Part of a small language model's weights.
Size: MLP 2048 tanh GELU, 39.9M parameters.
Architecture: LayerNorm before each block, biases, tied embeddings.
Training: a variant of Adam for these matrices, 491M tokens.
MLP neurons of a small language model. Each row is named by its layer, matrix (up: input weights) and neuron, and shows model dimensions 272-399. Each number is 500 + 50 x the weight over its row's rms, rounded and kept within 0 to 999. Numbers have three digits each.
After each neuron's rows, "fires on" lists the tokens most often at its 100 highest values on Wikipedia text that the model never trained on. A number after a token or word is its count.

L3.up20:512502452565452553515513497548530516483554421483449533495524497442529544540480550481509524495521508478473391528520458545476479548538535380448487500520489564445504480554507508594484472510424478515583483434529491490479545592536408637532549508449494591565421524543379541469488530441466551450447433408496522378544485530517566468448445516505435526498503538503556555462532499467549532496470
fires on: "-" 97

L4.up237:567557450448597541484454508483481462531595503530468557529503495448503493474603405504482454515516493496528553495452461502508526457433446515458583458477437531535507475461502501532492547558589547421549605507408548477574512539549472471485577526559517483489587460433518572411463495501547504453512506476587507448571561498508407524463532501570468506549541454470522557536503516546547485525363
fires on: "," 57, "." 39

L4.up1691:473524418513494442480421440485600496451553522475394511396526561467488548484584469544563440578538502459438441610527516551506518381482450443421550437476490508530530477477474543505494602490497448449437437498497454487410518434537509564520493449512518547470556448483513609462455483456447479419550572511534468483478480549565551592432484531531576444490501476439526533539515495496464456457441
fires on: "," 75

L3.up1052:559579444519598482503433407508493483511464446471550500539626519470532528504499555444449488519440522501518479523497558603496509447494445467504433516495448453530475478495493464528490448405543555606405483390458466626497496489539490476577465494485491508525479490504525496487501534451475445353470566523550485423628581453513487523519481425581489500529485570418576539505382512503448550491468
fires on: " |" 62, "  " 34, "|" 4

L3.up845:462483557470481502505484499458573478469575356490499484564572560494445473435527523593578559541447461421289535534498578509563498625534475514510458526489485495424515509544483534555437521670490545489589522460514427470519535521510548473512573471530531620536467493427376571510498487401416447516514467515519506532481435447557526524454473585515465443496536545504471573479391565499492609467454
fires on: ":" 62, " by" 9, " (" 6, "(" 5, " www" 4, " to" 4

L4.up1813:502452503523486496622470439515490448471492396515494512537457435579448444486552547583551512543496458404476517474418546469567494533498546500431581543502486466568483558565517554485536648623546396387446515486352570568461518455490647498498476438461465611532542470525485607478469473424471415552561560450525466497460423600495532529442502529459514549520485504470552461502428568543517460459492
fires on: "\n" 77

L3.up1803:582560511471511486513437510468477543473452543471535463527556508545511566468594504494427509524506469522494526444543507530502506478447446521502452480477492527479545554529587489565479553557521549618494505364499535581430461524468418447411536505403504478574495601528541479493496463527509482425519499552474505463516503542514544581491398520518509572538405405411573543520506530492456551531418
fires on: "." 43, " |" 31, ")" 13, "|" 8, "\"" 5

L3.up1176:424515616513535495495508496541502514485565482410528513559558559539454528459464523521540546523488438378475465534472498528510422451447455494484509543485477500549400501424500546573530573576534536547479447502450523463480477519533502489555517485558463511457517526431520511500531562523512472481508527481680518471486496424533411592478488543558479554509449537529501621563494480519487468505474
fires on: "," 45, " and" 42, ";" 4, "." 4

L4.up470:523496409558476496532430464422495550524506416556508418470565387557516541563586471572611454475501451502440474453439491476534420504516393498394481429493566525592522477499541527507510501535510435466523551459489432534405526538457577429531485421440554495523524496476499543497497535573530498526551449476492533434525425521478482492417470500430491478513573519500451534546455568551517497554472
fires on: " April" 17, " September" 17, " February" 11, " July" 9, " May" 8, " March" 7

L3.up710:526486534516412461655449493484501451471447382610543507535462461547420453505509580645518587398496579420428343468557566459561445537540532444503616406523512460554553462549579489487505523523485474538384445501400566566500539493437614513462457450512411496579513485504563484447516514530479462600540525509500421520461424514459494539487522540419579414634445511492488481479441538611543522528426
fires on: "\n" 43, " Win" 5, "itation" 4

L3.up690:523440496501593478612478496367468451466468457551471463623538569500501494427468513525565520457542490380330465505467415586505506575541465463543568486453506434442479476536489518481488517560531570499556489508413498450411439494513518545550567491545531485537482470520384525448505410463492498556534564571540530546567549433478527514550427611579454441554557541489472505437378489524503596498485
fires on: ":" 59, " ;" 11, " Great" 5, " www" 4, "(" 4

L3.up379:549617492498601446542439503579610503512468510526493541511508489431547446486609468355486415564513529459543381451513433528627473486433527501578403469520454568554413473519452550535545498487538415469414626553481537433584393464522495534424517451517490488458571448473550441497536573429499460502502503536530469473477523545459534548509435541586488483523553454560525442540474490490494587538497
fires on: ";" 47, ":" 6, " G" 5

L4.up496:551569507509544508506415397516505485550494504534573464577603537570520574511549481492488511422444484558533476532483455540499458448500415453463445469506477473538412538511503543535489461465471519581503500432552481527446489529389497423474485534528538513522475481527511466567483427552489523444554519556475460454546565489517466540478428504609516467594481449493550578528480515538462513491460
fires on: " |" 82, "|" 18

L3.up531:510492456445638518543524474444569404483499482557479441448556539539467516406505460599475540540493534516489491542541470552485385452487455505422513524448574504473433540521535532504488468544513472496474473469560471505459531482545494523516502443555488483586510498522505520475524564536492446414510565494592508503486452437505344656532451535564526537534515411528464558644459464504436402492424
fires on: "," 69, ")" 14

L4.up1758:491601530485468450576416426550463525526496479483576476519623550601496499474561495506444504473455470518526514528543493528530410454439445500537416456466484477608494558502568480544480461443474486575450458404545493472515444493476421486472520492471515523505491495564520449514464499569536501459537475617533496451517533513596458597491408511569491459497499420496580548559478475514435554534401
fires on: " |" 55, "|" 13

L3.up349:512544327505602601508505488484556408510499515527432540551512469531468508414638431486476395594490545472494488464463467489594515470490473472482505457421407512501542480522451516520461597535507463428503648517472570536559510500520486504502553530595507466521538469438463541448433512490538521556502525480525492449557547458488400559479488528558458476630574535414538498468468495511559571645513
fires on: "." 81, "," 17

L4.up851:430496496531606474558505462498516423483476449516509425564552502482567550491565509547488401445441475547603392487542590412602447510418516454470496624477497471475512491560509530572516581514595549442499553510439495504594526486498507456497642473437536515484571601465422474476555508507456463460504549484562475412487514460574479508430500548507431524515421450565503570560462573508496518520480
fires on: " to" 73, "." 9, " |" 7, " following" 6

L3.up2006:508551482551543546503458528563559566571529549533509538553504499390415488409543457447484391562507492491562486523475369580514508520434501523591495511486515535615490487573490520431527592438572488465414636574515515504521463508567476569489585438584527459418559381435538468572513507391523514492485561446516450518550487402483375527491428450630383487490508515476516487512459484537521541508462
fires on: "," 70, ":" 18, " –" 7

L3.up204:446534487495561468499505418567546456470476489408455448494554502492477485438495490613564479537484448433541482564542509569536425455528512499483515539441521522490487491552489569509503540541475417547435467512498441497412471512514473498548524463564450536500473408490503542535528557502440475538520543526641437506518455497566477620547499535571497467544477464537571559587485529516386420460424
fires on: "," 100

L3.up430:499516393481616582367523463478514402453500521496430504476470509384531359444556452503512444568523498540572435560557425520511503453423535483560478580535523582461454538461507549512549549486462458443462498483562478546500496483419542527456556462547504453546592514585520542522497597522455515420484523475526464474528507478412490519457412503520543446536510441551542477551507476515471465411450
fires on: "," 37, ")" 21, " are" 8, ";" 8, " |" 5, " and" 4

L3.up346:535519545432578469556526567441449485471519553442450499530536489590500479502444341589574435490472497519460550517499510467545445523514517483480426513469560503482401557504502512579504556501471610465529513509471487495504456538488534443453607564477540442433552498506499506551475518514511470530471574596503504466510473541468438609485576493507490419553473447439495563485502542490440577535390
fires on: "." 54, "\"" 13, " she" 4, " that" 4

L3.up1702:495505517548436531580484455493505529524416402562528444481449568525405498550553546558514520438499516521463488525521568488519508425554551405549529525494562490526490469568536554452483498547452562498467508510429537441501499465489540544459512564501400563570554406601452429494446533542494515552546442465511397536524544512525523550505535565523549432540402553528511462538461537573508440605468
fires on: "|" 54, "\n" 7, " Location" 5, " Country" 4

L3.up1999:562538430580671517487495489510505469474507517491479539567535512454499417495617402440445426529490573548512440573424477472540554439445424485458445531539379521479459503492520529563491497444575480375507577471483540545573475516474483525514526512532524448446503486403507520497516535424498475459513484449527444424555548482554436561452419497550446541606541445482549566494482560490479533587446
fires on: ";" 49, " (" 25, " |" 10, "," 10

L3.up1548:492517403525565573502491448578565585554485553464505488542512559450493433479559474427491505509519600537553467502512412592502514498438511556539447433533429504475449480466578519490510501469497431453523529556552571591525465498464477468440461582527506460470582467519469461575491469507502511388481517457507499429501590508471498543498529529578523434561471396649637469452477498501512512523436
fires on: "." 64, ";" 9, " Nov" 4

L3.up414:521508398536550503387503528453431485512544548498516497543553542376475365457494463539518432518506461515507466508484412516578476523439512582504588454517507513459449541476594511447548534430489416473448489475528526607439426523556485530442553470513487494576629537472487494525480486538527504447521553473466444520447502625493510570473490519550455503483467425580592525526495468476549537439476
fires on: ":" 25, ";" 18, "." 17, " 1" 9

L3.up1823:533499548536545494479437447483498471409526404487536557437556533471469536449588454557514559514553494418560421520577470587558438498532520510420534537505474491502465532506513530525484537520451564535511458442430470643480573493460493569548483422482407527581552502461463554403462569470457490442555583480625502535429443522537483595464521540597470464552438455432533530547455489539426418414354
fires on: "," 67, " and" 33

L3.up460:605448538617519539439466448465517570497563517467563461576593491474516520513609503396434496479516476593467474467499552569478509433515486489482426458531404551536493572558520546500536534451443401618462504480477530569447419495466477429490418442436504481526535518495519497481452486478496541360448542564446602464512529457514470494555394462596509522476505515439538506531453563475497541427466
fires on: " |" 91, "|" 5

L3.up1253:556477523558544458529534505413468468552507381581529352552517474469516523459523465578460476512556392484548457438458508428479344464536529515474561586466534503471503479422447460523521567569480526421426520457509540527487570548448539493558502457468467568574536464534511502483490472512434473541488571548486484538590544505550459625452487574442484491563521465617512530585460478509511437527521
fires on: " |" 26, "°" 18, "." 15, "″" 12, "\n" 6

L3.up756:495436475500542492586441462427425548480479575481507480477565470343406507464476565423522465516476489409491599457440455559474544481509439526448420527529421481524492582551425500501456570555486560532538490506511500510525457519563528461428561496442540561527510543493549462396477461412438416469485506493426590557590558552513448525494438457631468582461431509569447469590410475482466599554492
fires on: " \"" 39, "(" 13, "[" 8, " [" 7, " (" 6

L3.up725:551535532429535459529399478480483506430491481421562525461578482521432484529600540440524513540447512574544499511512509593506498486430524611549459477535482514493513501517515532622508484550565559662508647468493520519534427483442406502493455474465573481559552529489514479471515540452483461527500509501592546468530500494477460591506449480595479577486487448546557569554502523506501565494432
fires on: "\"" 25, " |" 20, " ." 13, "'" 12, " \"" 5, "0" 5

L4.up540:574610518538542452547452467537527497522482515496554438577626509554565516556541496466443536520496495538524497501527427524533499478451460443486418398529488487590412554516482553510545467446442441577410464398509469575476390500525392491511474552515510522477440590475468468553460492438419507377522509606530522412534514492506571528533372421547442549507532472380549554559506483535470565501509
fires on: " |" 58, "|" 24, " Champions" 4

L4.up1291:538523441439540514495451517455504476512528555530480501593578449486515505539580534508414505437464477498506507486492410547501488434540443517521438527521447540496429556466518528524499562550519561506526597506493502585433508521485496509416550530491460417482481494455492536553529456481451499547491508469476576513584616431462425532502465536466521457527393421497513561540467499475421492587446
fires on: "." 69, "\"" 13, "-" 12, "|" 4

L4.up322:549626466497506577481488403458483516512556545466530474510517418558496565497489441481465548441525405462577546467499405545532466475468437546448440491494539508553491542524531478495512484448512485500436524484477522524452472550519481411522449503554467575513476459525447550547503539553441512476515499546563498467534488474506421652512470510626458523520491410477611528525456515445420451397413
fires on: " |" 39, ";" 24, "," 7, "|" 5, ")" 5

L4.up1320:555587460470553477488465495485429561545495558558510483545614522539454497469534541548492462511435511494537482468545461475462505485498460558540425526525442516482490524533552496572509493445571584606454577459537510529451475520425523411445526496458499410563512532570490484498446490555518521484513532501531520459557570536563440564493418503610490481499405453494575562457450529499435535546387
fires on: "." 66, "\"" 21, " |" 7, "|" 4

L3.up1399:594512454605598434512375406434505456445516515460557441502552497457526524556636479410478516536518429534457500527497569498513433431516449468488413531545441530498509551476490541528475471468489457590514534432493454506502543495524443380551460435523533475503481517475521544449440546452458525361566456607536514444560574435524486514488462467505466621512568474390581498498488516473440501569432
fires on: " |" 84, "|" 9

L4.up1:485510490442473600588475503376507495497476489614494508580460504575495489543567605584507584441467617410516532496488512437519416524438435516434511440513494516544504486507531549489492520551478510556393493467366479508567449464435549499484509553536455458581542508462559478359441488546497455537511406483490517474497588535520520577498475564538575388587451497551474536462432563526570548517472
fires on: "." 84, "\n" 16

L3.up1588:488417398529560515449470474526496456524508399521502447458532505419579497418515507432540501450466499447515476508490397504428431482533470405496505482517503472475506484555331504512447514453423411509526487527452472560497530550517507586466505474479398514507476524590406508455487385538502484519544462429493447473532470500503496527454498554461485572531492528521620481544477474487434417474470
fires on: "-" 43, "ing" 9, "ng" 6, "ting" 4, "s" 4

L3.up1130:571517459444620517561473476416472450505510491571486446489465564485481417395569534543545519551466409437412505536529416620495492480547511489445505623471557487439505479510541533548506484537489485506475408518453492520468426539492492455482499518561504577609545546569519453484480403423470448437520524458621491474621555419475532560449477585543525520592537476486494493589475512558446444463479
fires on: ")" 65, "," 10, ";" 9